MLP neurons of a small language model. Each row is named by its layer, matrix (gate and up: input weights) and neuron, and shows model dimensions 160-287. Each number is 500 + 50 x the weight over its row's rms, rounded and kept within 0 to 999. Numbers have three digits each. A neuron's up and down rows have the sign that makes its largest values positive.
After each neuron's rows, "fires in" lists the words (lower case) most often at its 100 highest values on Wikipedia text that the model never trained on. A number after a token or word is its count.

L2.gate363:492502428498496539475507480480495541563524520491450483498486569453427489456560530530383544512618562525485416481443505487416629512462501463510481560447446510550519503506640561504511553447444486455468507550569594503548545486508389532372477431588481470498513508528441439532498466561528498527476505499491497504519435504620547589480675496532560537576489519411597541499475443481516550544527
L2.up363:472570457550533481486440558501500569468506441480465492467501509545559478528504469454449593559504450460492573589446541542409494559481469483475456432475558518553492396533514518531446552454550536585481516468504451506518541485458512525521486582562529412543392480513448426525443463501495542484494467498490536349412515526550482474573468599542449628454606495512571403595513435465503499478503
fires in: "such" 36, "relegation" 10, "aldingensis" 5

L4.gate629:491523465534435465558460473441504544436472438492536538553439490615603492496528414518545492494466390523470498421480552473467465506554539506484501508524520649547501505517539387479510498585534571599517529516470599573531557472489536551513542458502495564478487533483509565504532560456547551476523495550550485461576536551411499517562511550491567483471517463534487617497463589532489618472502
L4.up629:460436519533503470577523474479556580579564530492465505520517453454567456515493549465447509462500514518483554549544546545481496475544464512565554471509500519496566528520555477486482427540579447540493557485431550402459469539509417514556498466594541464477494500556524510536444480551496675426591525474428486552554442467515469517515539422583467558465521422534517467582572496461553407507483
fires in: "it" 22, "these" 20, "of" 11, "them" 7, "codex" 4

L11.gate359:490524476530483532472476486475437555375498497518478514473501622472526542540449410498514477457471545474468442467565535484430513617503504459510552447584499513583553518426480543575448473523498484430561462474608437536556585474514469481516504430541487466451573554515576501521497480355393553484455619521428470487505453452433515527434483461579507506564557464528496505447469519512473470514502
L11.up359:402528569495448460543488584463490504467530539554536409533436594565565512499459552479444476489507467451446569531480564535519502505545481539529492511457533578558589504562492517540499500532531506469440483494514584435585458522510540517508532491475427530556500543433473412519443507547467548520602479556468506541485519461521499514527558498492552482559454518505466473538459479533452447524509
fires in: "its" 21, "s" 10, "his" 9, "the" 8, "their" 8, "a" 5

L11.gate118:476500529453511388480504539485534515500527496456482502502545594454544465501526476447500441510505571466475520481439631619387496523483521554555557459565546505534591443488475436527513435471483456569501438448466496521550433525607512454546529480539468575524590666511551463535509445475409460491517470600466510542438511470512509495473468451548587525487503508438394433440511443530485452486554
L11.up118:546549602466468470504523531426499527411493517501459569513382487407492445438497599534518544522481527441535559465537468531552487479479497510485534493527514512535475564544446543428585463424493413546546459510506434470476490525585454548477459511459482479538502483452431410531538481543531483508468545529541491499512476478404426399579490435460532521522493633451536412519541423559445556478465
fires in: "a" 62, "most" 8, "very" 7

L8.gate175:415474467461492544548452443474507486519537418536462509478514585548457489486446508476467551531372500384482375425586418448569501495531507506516447477501478480509520489364533438427447455469483468557557491477568613502564573492484482588590519481484519468541477571497492336495523552519440479617545527578576492558572534519519464492562464485552557432499478497538533471589502538454513451572558
L8.up175:528461497395511502632442551516460503427500485544565531562560435450528381557439511544503505546441486461438516491461510457500587520527449540474329467512445542413471537566556536474559496526530473415472493573426521529515502505559461512487474542546523470509608459481500532505484556443554536359518519564434487588547513542461481549458544444577496502469573489518506435523490454489490459404570
fires in: "the" 29, "this" 26, "that" 11, "his" 5

L10.gate467:559391428444413488431560473532466444495442491468505502455466507493567437449463554476424475570601499605547523500385487477439550501408471505633423486462580437512502437529490552541555539505479512561481457526505495514461533557496593509504446556473457606442489515498507472618419466443468479495420473459417407448439489526522460477482483454532455561462492549415438444478539529435513514527504
L10.up467:469509652557421588468529544581427508444569520433488481460415457513471483459493508569437449503450563430531503529584553451480509399470513421430448560382522540512513491463507460537478525451444475453466522512554483425549498500454424649499524560471499600541424441452534510480516531494534542391492552478419464489556392453495497489485534477502564498543407503517619536502445528452423551545528
fires in: "in" 75, "may" 5, "on" 4

L2.gate149:456521561462506515507424501451472481449521435509450443509502546506517473402467453452487504465517459519495507598493554573527481486482527442615440462525467535463606532410416520502499449509534532428492457500587477478578524382465454485454439446452403501534485462466504437525474535563518501503549438546477539460505561496573475582536499458596508444531486508547532537480456551490536478460525
L2.up149:562605545546567448486565444472491551594435478470482511521453409548471468490498493542568486510576426436501430508603451488523489471463563482527492433521535494428551476507360613421521507517458532518455509556558516422460416514477524484477531522387476539478438383467517501497509484481503522480507456443554508444479550425421498525571580595543488473562520468535545487503500545575579465518528
fires in: "which" 71, "and" 12, "though" 5, "although" 4

L8.gate182:490426501539490533447461498497515542426591501466433428414416564395489502461447443520435451557511501557495476528484491423480597600391590569501393406444472466541534503488516499582560493561487486450539466516468508456624550530454546556383550528587467599482460495484487469532420456549516465539468412485583523533406458526587466579595433438506507458494381462450510434451456502531505537474470
L8.up182:476405561497521453507523472606520537475535472490489496537437529513509451546486503502506453531531562516538599530559392557442476561439491556462491546493494413551462542521587393567522459519579536471453559452461467562487541518487484503363536577507491521467461530427579535513477426544506603428506542541472477499524472535483451536511596479553471518620515479447433396529560569535503457511523
fires in: "in" 22, "a" 14, "to" 14, "after" 6, "at" 6

L2.gate538:566476482489430519542608529433414520426494457504542433467458467494439567544539555539537566637411432469501440486524546495476441500537476477505446379483467538491486555513429485567462558527482492482551545525639500526483512471481519530500523408521400535466454455577523466384429518390523573445509563534494416558526626448450535467511482538486527539396568508559495552484537486454526572544457
L2.up538:404497426468484463520505446473442486496526485541470445502476452461488523535435523528498497590355464404595577545549467474547517504551421589540552531526470574502490484482453431571422503613462449476462488497510550528476616530531521601492525470543498526565494529495492495535489512520392546453567471526551530553456563471483529602516476572465569567535479554514588453507492471468494409575498
fires in: "station" 27, "company" 23, "site" 9, "club" 7

L8.gate786:553468573516438436389505418516492440504487540563477451401452512433576465458436487480413496502527440609520506471511494544539512393450555562483508500473526451485552552430457566585424510444449529523445515518453579437535488437540504567467500447569463651552417499442550564487497585452470566471494480465504447522554488488440505559472460505400586569569412500470629488539504596536572520551502
L8.up786:490435541549462515539537445571503481608593532519482513478383440517560424520523440547514499597552480527576481564591462449495511489495525406433460500560467451461568518518480598591473546434500499568448484479510540475501589462478530611386579577516438589472536552445375580558474438551540500456494476461555478516418519433506474402542413543562466538501406496498443451487484508496498446593574
fires in: "from" 61, "in" 20, "since" 16

L4.gate97:509503453553421495477508398504404517605505435531381522522524444471482501545535471497417574520426493512544457489593471538520543388515436392506528594514472484508558601498449516543503585537497559489487475450472471451512446481426508527479516444399507630464495529540512484435508471455500546488492514573496489497409540458520534527500444490486526443521416415376529503461512609547544464410529
L4.up97:474482477534441477510502537559470457505513457486476460430594503488496477541479542450574563560368502517438576439534499515482477545441488482468536497530482508464445547524497584508405467553542499549462486425699443502544570533483507526463539493541482414492424493450456547479487457429477503480484433587418472515443490488548499549400455647464496474413450456503457525490496508497511429510559
fires in: "and" 62, "cleidion" 8, "incumbent" 5, "sq" 4

L8.gate119:533432558513477486516455529452465490393474475506485488510526594481538457575469539567557510485475528393387539530516486488497485585515570470463452518496511468571582489585550477456479429601525532469518561485487494548507443510465428481528483550501520581467509385566539529425553361499526548481421508612453481434548514538484383481486489498476502508496408578545472426512517454454464482572415
L8.up119:496411433560559530530550445573500507549539520459477501475488560584520500487476559440390427519487488513610547511604519484493559455437594548482515458470418469561531546461493500503466462451456584520443568558417500486502535473549490537483652470434484531450501542467507453526544504480535414422518490490554462427456492495504512450530493443440482432509419445463483505527548440526537513601531
fires in: "at" 26, "the" 17, "his" 15, "from" 13

L10.gate399:489590530461372506532574504509439538529513503642489487565580507448514509552486519447440513541535552556559464540547525409524567509403533542515479455460415544488508375448523477473519486575424576594485492477451441510471569532350494471557518405517574461483603515454527476485497582502449512486433434527567490392534415529457521598504513494532405494411521478501571504490645411511508484502580
L10.up399:490459521428440461522434353542357510471459475470513478473583461412529460511441543513481459475538491511507558587409552432440575517466457526553433413448435545524486485504493414480538582604525569494492602573462493529509493509494570474552526473507556513418540549553576568499495553511525454474526509520470455473467470573501456492431591494452438546463531544454463504567466486445526429550567
fires in: "that" 39, "the" 16, "this" 6, "each" 4

L8.gate558:452542535510532457484528500492494592526545433609484469476514583527567542549453523503484577483420515523410460515524504498459595534490514491487409359434515552510543476490457467480536485575485476486587541515523532596494590511450564487435402461428453536485502498600443490583464518440502489539531580564433502376482414496604471523495474400551530520492623422487510548457508547428550577551569
L8.up558:597454540488507450567441424487492489555493497554521539599556485447518502456518478439408551434456510402490528539545513490548484546615473502496507590528510544489519543647461510441524462523525499448436452467499510497543563558491383584509453473573470467489473535412617482534548443516535586567504465589526467579496486494452465463581488461501517507510512560480507482540512492576473510483493
fires in: "the" 41, "this" 30, "that" 16

L6.gate81:422450437465453500491492499525413514463576467437421463530526530424408405461416487570408560479482485498548529456559512459484480515547523438612485515497507443641506478543546538431485508456379462528440508435477466470439618427499454526493458538547497527612544467567520454492452478479497512498496469587450448423446502420575457518612441469499434535527511522438571443511570516442495533562491
L6.up81:485458457391436472430463513568519514485376494459493463481520484554453458608540457523544450524545540501545608510550452406541462492498562523541547642524532448490473487437574548513512496448390532512423516548428459437450537458555533443449503532578538472488494494432526431525595606495519485435488554564510566524442552408442554461578522555461381508543458498442490387457492472477463491555526
fires in: "from" 22, "at" 21, "alqaisi" 7, "al" 6

L10.gate208:503460452549451415515434512527490450531498481513492402425464553495476449512545529529513440450510554464545582473554472540509481477467459514345479533545512521478479508521543445601443507507503494550515437436527518476471560435397478456362473342530489517481552479516509484552485535396495526433609496552522461443542495475522502602500392535642480568528534434449538426405463477557532460542611
L10.up208:518590475616462526518510519473424485396554574560524514585457479519494496475406620488505515512421499500492462572536505495510459541549553578613653494520491479484496525510509405521497417552518444513518471507549545525492473556514535537492491545537463436462494423460481478485549524520572575529471615492497498495517548516493509565555445491463536562509520575481541471577561528503536490585507
fires in: "on" 75, "the" 4, "meanwhile" 4

L8.gate379:525426583520562493406499519516526471509491519619496453508508601542500535510473420550451529485554582484505593396525488489621488434455537538447467541521439480579625484572533515485528452448455468456575484503477577582558424588482519582530492573473547597555492488399583518473545502435547455492463515526562469473571458480482505549531423463509618513577464594473466532484599525467465511503551
L8.up379:591502487476512455599582399475432413551483466551548520485526482473517542422538463488396423459502547518522547548440521487522504493500423518490426544483445471487517469537536494529588570476513495534488465488482474553475533449519563448456504456478505464522554492496462554533410532451548489582514513417456430450442532551501433379510431496464478579503421567443532503499526594525533594446544
fires in: "the" 70, "bucurești" 6

L8.gate235:541501508553546559510513563436452404481512512520503488477472509444482452590532502377453407505508425506600559501468537463516468535514507507441451545453581524568556484446505480467485511583558523496387432438534512522479579420421407492556478456558432587510543492459556488534565518387425501515529612548487469366514501490571431481493441500476524517511536552455445386433548507431459501516485
L8.up235:453451453398489445556543549446420476560570555434571539546435481418579391517497364602482534438477568548549479459534436484513565611435573512459468483458437526514562504581484495529473540422516560515430482523419551511528491561390403550472507598487493568404415500535487528487414449543418469496462490486538538493497474508377451490444460422511414583518484517462480517573523487462434606476593
fires in: "in" 39, "as" 35, "the" 8, "by" 7, "from" 4

L6.gate510:500534473520480493488509578443505464531522397478491473543417567538489486612395466549508538475480542509533525549445498546407461503471528482486472479471518525523544537435509525494466542488478490427562475553484523563519437472431514533426450479466420538618522516506475444581553506459528533507506498515507503460598431468601406530503510461483568472511517560469592458588465456479536521587595
L6.up510:488536490456480548438498506504422514511546498506540469558589452514523470570488492468535559461507516506585478441496413492540576650563529531507481550442456570522511494557396463548506514433423561584538437493473478512585548538498535545534478482491461530582523567518551524546457499504512374512500525516463536468444418534543467461525520510584452554498550523409465451479552441495500502546593
fires in: "this" 22, "such" 18, "each" 10

L2.gate728:529418575474442536558535536481507535452587494586479556459443526640470563474482445437575562541534520483516402531576482438535432436417497528460445398524418505455488547581494477517562538518446465566404501587570569488527530576508484507460470582490520517517402481545495488504501452540561474389558528487494377429567565579509370441535568460541528570527539528539495504507498469634544594529559
L2.up728:560588443532405494480523561498494544415528492540482430484525417649486530538470473454498558515515575520595578593521548439449530490446430534492542418542439507534475511474430586511508558527503434568542500493572437492453571652542482526492468507544507524443539401476522541485347575505420389389532586507446471445497491513483527494485523512456526487523578427504538509533485534530537456470490
fires in: "1" 27, "madonna" 23, "live" 10, "severity" 4

L5.gate744:491483501395512471484464512430537485519501439518418404556570508506517525564477456554533475488438513439493451478452529533488494503546559518446561455443549535467559498488528449528471482427540526548581374474540500532563485471457465509553465465417485508500619587528576525531555463410573536558471484583486517405517441534448537578480556526549569487493543367423430476504485508540442532476502
L5.up744:516469617506409485586560543458472494495551475485440459538522470509528405547513492497411571492422494487457450476456550474545446485451455527403415516467451615465558505507483440546491498475391486475488486458494437443481573478552573494399450491432492483479447454465555483462510532555543602463523527542496471401495515553433476480487471501536462456409491539525506532545509421469491468536602
fires in: "the" 41, "any" 7, "most" 7